Part of a small language model's weights: RMSNorm before each block.
MLP neurons of a small language model. Each row is named by its layer, matrix (gate and up: input weights) and neuron, and shows model dimensions 80-175. Each number is 200 + 20 x the weight over its row's rms, rounded and kept within 0 to 999. A neuron's up and down rows have the sign that makes its largest values positive.
Before each neuron's rows, "fires on" lists the tokens most often at its 100 highest values on Wikipedia text that the model never trained on; "fires in" lists the words (lower case) most often at its 100 highest values on Wikipedia text that the model never trained on.

fires on: " that", "al", " they", "ry"
fires in: "that", "they", "symmetry"
L3.gate435,204,178,211,190,190,170,216,198,181,222,194,207,196,234,162,203,182,198,188,209,205,212,199,214,218,167,184,178,192,191,242,209,230,209,193,187,195,173,196,190,162,181,231,194,200,181,172,219,209,181,205,172,192,166,205,247,193,195,169,212,181,201,197,185,196,147,199,212,221,193,201,201,171,194,221,186,188,197,204,188,180,202,189,223,210,195,221,205,257,203,205,167,196,188,202,231
L3.up435,201,217,193,191,166,169,215,212,210,180,193,207,192,218,222,153,161,187,209,208,183,193,212,184,156,213,235,206,203,218,225,184,200,205,168,196,207,212,204,183,175,212,212,210,197,157,219,210,208,183,194,226,206,173,192,209,203,171,204,186,199,220,190,205,247,229,211,212,213,207,227,167,187,200,184,245,221,246,212,200,189,197,210,215,200,162,225,198,187,216,227,224,214,206,177,234

fires on: " began", " started", " of", " in"
fires in: "began", "started", "of", "in", "warped"
L6.gate355,166,211,211,215,210,178,200,201,196,201,187,171,180,227,200,199,191,202,191,193,191,211,193,201,203,188,208,176,168,212,202,182,214,173,191,167,199,228,237,219,189,204,203,251,230,214,213,189,173,225,217,181,177,250,184,177,223,202,216,218,249,174,156,203,201,198,177,204,213,197,173,185,176,207,189,168,228,195,168,205,199,213,224,191,199,196,231,177,206,146,205,191,186,196,247,200
L6.up355,228,196,188,201,215,192,218,200,188,158,220,202,212,204,197,205,210,236,220,160,171,182,193,219,171,227,176,195,231,152,174,189,221,190,215,225,182,218,223,196,196,196,180,212,214,174,194,172,155,221,190,188,220,160,185,186,197,206,222,190,189,198,242,220,195,225,178,204,194,190,236,219,222,212,207,175,173,159,198,196,229,193,192,223,189,191,193,215,201,203,173,206,214,201,200,191

fires on: " with", " on", " in"
fires in: "with", "on", "in"
L3.gate306,182,205,191,212,183,198,233,221,206,209,196,194,217,220,183,168,193,161,177,210,194,210,221,197,185,187,208,199,203,203,187,178,218,154,174,172,213,192,183,220,210,202,231,176,202,194,190,208,179,197,184,182,204,234,194,209,182,244,180,173,199,186,196,190,200,222,207,216,205,184,198,188,183,158,178,193,196,202,189,194,196,231,200,183,186,191,199,198,192,155,212,209,193,248,215,172
L3.up306,187,211,190,176,190,206,198,180,196,179,188,204,184,219,169,204,193,185,189,207,199,210,210,216,213,192,237,184,197,192,197,197,214,184,231,220,227,203,186,210,208,172,213,200,209,218,164,221,189,204,203,181,217,202,152,190,208,205,184,207,243,203,194,199,245,198,213,190,219,197,191,201,190,195,174,171,193,205,180,215,187,198,240,245,215,233,186,201,202,200,204,213,211,226,230,186

fires on: " with", " to", "omb", "oot"
fires in: "with", "to", "thrombocytosis"
L3.gate186,224,192,211,171,173,189,166,171,236,180,151,190,193,204,219,178,201,204,173,201,206,191,172,179,195,180,212,202,194,186,215,192,220,201,176,193,218,216,203,218,230,168,212,182,174,227,197,180,181,231,177,186,195,210,177,220,227,179,158,187,182,171,241,209,212,204,251,187,183,208,190,205,217,187,150,190,227,201,207,202,167,210,220,168,208,217,161,216,192,213,204,203,167,176,205,213
L3.up186,164,220,193,168,191,153,237,199,197,212,213,225,206,218,178,182,181,195,197,210,217,184,223,218,182,180,211,186,193,211,211,188,210,181,183,221,198,165,155,215,217,194,178,204,208,204,208,197,222,154,176,199,195,207,189,180,210,218,209,194,216,197,207,187,213,202,217,220,202,165,186,235,210,182,181,168,217,188,205,186,196,189,203,185,229,212,189,206,216,165,209,189,190,228,211,177

fires on: " He", "He", " I", " he", "de", " to"
fires in: "he", "to"
L6.gate219,219,221,178,177,162,227,205,190,181,236,191,185,199,164,197,226,215,206,205,207,188,215,213,216,197,196,213,234,189,203,195,191,198,209,181,179,197,190,201,183,221,200,196,186,180,196,223,197,206,212,209,215,198,236,200,195,211,191,169,192,182,192,217,167,219,223,222,195,200,176,150,162,225,209,175,201,206,183,189,200,174,184,207,218,198,216,203,186,221,180,223,226,188,197,222,185
L6.up219,186,174,205,232,188,207,187,202,209,205,176,180,212,177,187,228,179,208,191,242,204,235,210,192,169,224,205,217,188,206,184,200,173,178,188,189,224,175,209,159,170,228,222,205,209,219,191,190,220,207,197,228,205,212,174,187,197,206,216,160,192,201,210,188,202,224,191,206,185,190,186,201,206,222,186,252,204,228,198,199,198,161,206,192,208,198,233,217,223,177,202,178,192,197,190,178

fires on: " is", " was", " be", " also", " were", " are"
fires in: "is", "was", "also", "be", "were", "are"
L6.gate322,202,177,199,205,175,241,172,207,195,178,217,176,189,226,201,235,178,203,205,199,187,188,195,225,209,170,203,202,202,197,240,205,171,214,198,227,198,213,189,227,249,198,197,204,202,150,182,187,234,194,221,181,215,231,206,193,226,200,203,179,182,204,195,169,172,237,203,240,190,213,193,159,207,204,202,210,220,194,191,204,262,181,217,214,211,206,186,203,216,195,222,219,232,194,238,196
L6.up322,177,185,206,216,179,207,177,198,199,174,245,196,181,197,209,202,159,177,234,224,213,225,198,200,197,165,189,220,189,185,187,178,211,217,172,221,200,175,235,211,182,185,198,182,234,189,244,194,221,164,209,185,193,213,189,186,188,209,197,202,190,232,187,166,197,228,198,201,193,214,228,170,195,217,183,218,196,211,202,197,184,237,172,185,177,214,164,220,204,203,190,195,188,241,228,224

fires on: " that", "ing", " with", "g", " when", "ng"
fires in: "that", "with", "when"
L3.gate67,213,209,207,190,221,160,184,191,199,216,215,216,209,213,185,184,214,227,211,200,198,159,200,242,205,175,188,209,211,193,202,203,228,201,127,199,211,232,205,228,219,204,222,179,238,199,222,191,205,200,189,198,202,200,154,201,228,217,177,183,201,210,191,186,209,230,164,204,209,212,182,172,174,190,184,226,197,167,186,205,209,203,217,193,196,180,189,224,184,171,200,166,163,198,201,191
L3.up67,179,174,174,222,191,162,248,186,229,188,200,188,214,188,240,222,176,198,185,170,178,223,176,195,191,194,191,229,226,203,206,177,198,194,177,219,211,183,207,218,207,194,235,182,237,181,181,193,199,188,183,221,178,214,187,201,218,222,140,197,210,204,224,174,195,205,196,182,165,216,224,159,182,207,228,177,192,217,212,242,195,228,183,206,174,194,226,224,204,165,207,223,215,221,184,168

fires on: " that", " who", " which", " they", " Sy"
fires in: "that", "who", "which", "they"
L3.gate118,203,160,171,192,200,203,175,192,228,179,206,196,179,217,199,187,198,198,211,220,182,208,210,206,189,187,198,188,241,216,224,190,197,186,179,205,159,182,216,200,209,229,203,179,190,217,190,174,190,175,204,213,174,187,187,191,218,175,184,228,189,202,218,200,240,190,184,189,164,199,197,199,191,195,221,226,159,198,206,195,201,197,219,197,203,217,176,234,206,232,243,186,230,203,155,220
L3.up118,174,197,173,238,206,215,191,202,222,220,219,188,181,247,195,220,185,185,210,184,196,216,241,207,220,191,205,209,226,189,230,206,213,193,231,221,241,157,216,212,237,217,159,196,227,202,219,168,200,187,208,217,197,185,206,205,210,182,201,224,204,177,189,217,219,204,186,184,164,185,183,212,210,230,227,237,168,230,232,197,197,190,193,175,222,205,196,206,170,193,200,193,203,193,225,190

fires on: " which", "s", " that", " order", "ce"
fires in: "which", "that", "order"
L3.gate13,177,187,220,194,200,201,144,238,200,221,217,197,186,161,179,200,229,235,190,179,183,185,240,210,193,220,206,190,202,234,210,213,212,192,196,206,183,224,190,184,204,171,188,199,213,190,184,213,203,179,244,217,174,162,225,191,204,173,192,200,201,191,213,205,202,183,195,208,207,233,210,198,223,203,196,206,168,239,238,190,180,178,190,201,198,216,198,221,200,211,210,193,224,203,188,213
L3.up13,188,194,225,226,178,207,215,230,223,211,184,207,211,182,222,202,209,180,184,210,203,185,211,205,181,187,214,187,201,178,202,212,205,198,231,224,177,197,172,190,218,209,161,200,182,209,171,203,210,210,201,206,218,205,208,251,224,194,233,250,176,199,201,218,191,197,205,180,200,167,200,199,183,231,240,194,161,176,188,203,224,219,192,216,194,222,195,221,197,188,173,184,231,207,221,189

fires on: " as", " was", " is", " became", " been", " also"
fires in: "as", "was", "is", "became", "been", "also"
L6.gate491,225,215,205,234,211,183,177,221,159,184,206,193,210,184,190,206,177,192,235,214,194,217,188,195,209,215,183,195,213,238,228,176,232,167,196,209,148,221,203,221,208,176,229,224,181,207,236,198,211,151,222,178,187,220,188,225,189,209,167,192,203,254,188,188,146,180,222,220,198,195,247,182,247,191,194,207,170,204,211,203,203,239,224,212,204,215,202,226,182,210,202,197,200,191,220,201
L6.up491,207,218,184,221,217,200,174,215,216,183,205,164,215,157,206,192,219,188,215,200,219,200,173,183,189,184,192,189,215,175,189,186,208,196,201,204,191,209,181,214,243,182,205,162,199,172,233,211,174,188,221,189,199,191,199,190,155,195,162,189,229,250,184,187,168,227,215,192,173,175,194,198,202,226,194,216,160,213,179,202,212,231,169,233,160,194,203,202,168,199,193,185,201,192,221,191

fires on: "s"
fires in: "s"
L3.gate60,206,251,197,228,177,222,209,222,213,199,209,187,198,194,181,187,199,186,201,206,165,207,242,237,233,209,211,195,229,198,217,207,177,206,203,180,221,196,185,181,198,186,151,165,192,200,269,221,169,211,193,207,231,184,210,180,218,224,214,183,210,229,188,202,210,202,186,170,217,201,176,203,229,228,165,218,197,185,198,203,195,186,207,191,211,171,198,185,222,216,230,211,221,200,195,231
L3.up60,225,195,186,213,165,232,221,221,186,210,190,173,194,189,178,211,190,184,181,206,197,197,195,171,193,213,193,180,197,198,202,200,188,201,206,197,244,193,225,227,228,202,180,213,187,225,240,227,230,218,211,217,213,202,192,243,198,194,204,205,223,211,189,214,181,205,207,194,232,183,188,197,215,199,228,234,234,175,201,195,251,204,205,177,228,188,221,201,221,195,186,218,194,192,200,190

fires on: " is", " also", " was", " in", " S", " Pen"
fires in: "is", "also", "was", "in"
L6.gate499,214,213,192,205,183,245,215,168,213,235,209,167,202,171,209,195,166,193,182,168,203,229,211,206,159,222,187,174,202,212,204,200,219,222,173,172,200,208,220,194,211,161,208,211,213,185,199,186,190,181,202,202,237,179,192,169,199,159,236,221,212,212,184,180,205,228,160,168,186,201,198,197,202,225,173,211,190,214,200,207,205,239,203,166,207,175,173,208,199,208,188,216,204,232,202,207
L6.up499,173,182,174,229,201,216,173,220,160,226,210,199,161,204,199,238,167,279,219,196,222,200,174,168,181,189,196,225,181,162,203,216,190,206,190,167,216,235,176,207,185,194,187,238,173,232,230,208,200,195,199,198,203,206,177,193,209,187,188,179,189,205,174,185,198,209,177,212,197,206,203,201,179,249,193,196,208,202,195,218,235,196,217,156,202,197,174,235,215,178,212,225,194,214,218,195

fires on: "s", "an", "alo", "n", "in"
fires in: "s"
L3.gate493,204,164,215,236,176,246,216,235,216,183,197,200,185,217,184,209,205,169,210,191,173,187,211,208,182,204,196,188,207,226,186,206,195,196,208,179,207,201,185,209,180,209,203,214,224,186,225,183,181,243,217,196,205,204,190,207,214,198,182,209,223,219,179,191,182,175,203,217,227,157,207,234,194,213,237,193,215,186,165,184,240,202,188,181,222,203,206,202,190,185,198,222,212,194,136,222
L3.up493,231,197,203,240,200,176,202,200,159,224,214,179,204,220,163,225,182,215,216,236,152,188,202,177,179,192,189,220,192,196,217,206,187,186,182,219,233,192,182,168,201,206,182,209,155,213,215,227,167,229,151,189,220,197,206,203,219,182,198,213,207,206,160,212,195,204,194,202,234,154,207,208,175,179,204,228,234,218,204,232,194,205,214,185,209,209,193,215,235,179,187,218,219,205,219,194

fires on: " had", " and", " He", " has", "He", " he"
fires in: "he", "had", "and", "has", "having"
L6.gate316,209,212,198,188,197,200,203,222,194,200,176,187,187,212,211,196,228,222,204,208,208,178,209,228,233,220,192,212,196,213,216,194,176,230,178,196,225,213,196,153,179,214,187,211,194,229,186,161,194,167,173,207,216,194,177,168,220,195,188,180,206,200,175,184,209,210,212,198,168,216,201,206,213,191,192,223,211,132,181,245,194,168,208,182,200,201,177,226,200,187,175,195,190,195,158,186
L6.up316,205,169,168,213,205,235,219,224,179,240,177,181,182,190,205,198,226,204,246,181,176,203,207,167,198,194,190,192,175,214,222,165,187,190,243,178,165,160,213,228,215,186,200,200,149,217,212,200,232,230,190,188,224,160,196,199,188,189,214,172,184,184,170,201,197,221,194,228,211,212,175,232,210,213,219,205,176,211,211,196,182,214,218,188,197,175,177,189,216,182,166,154,214,186,195,184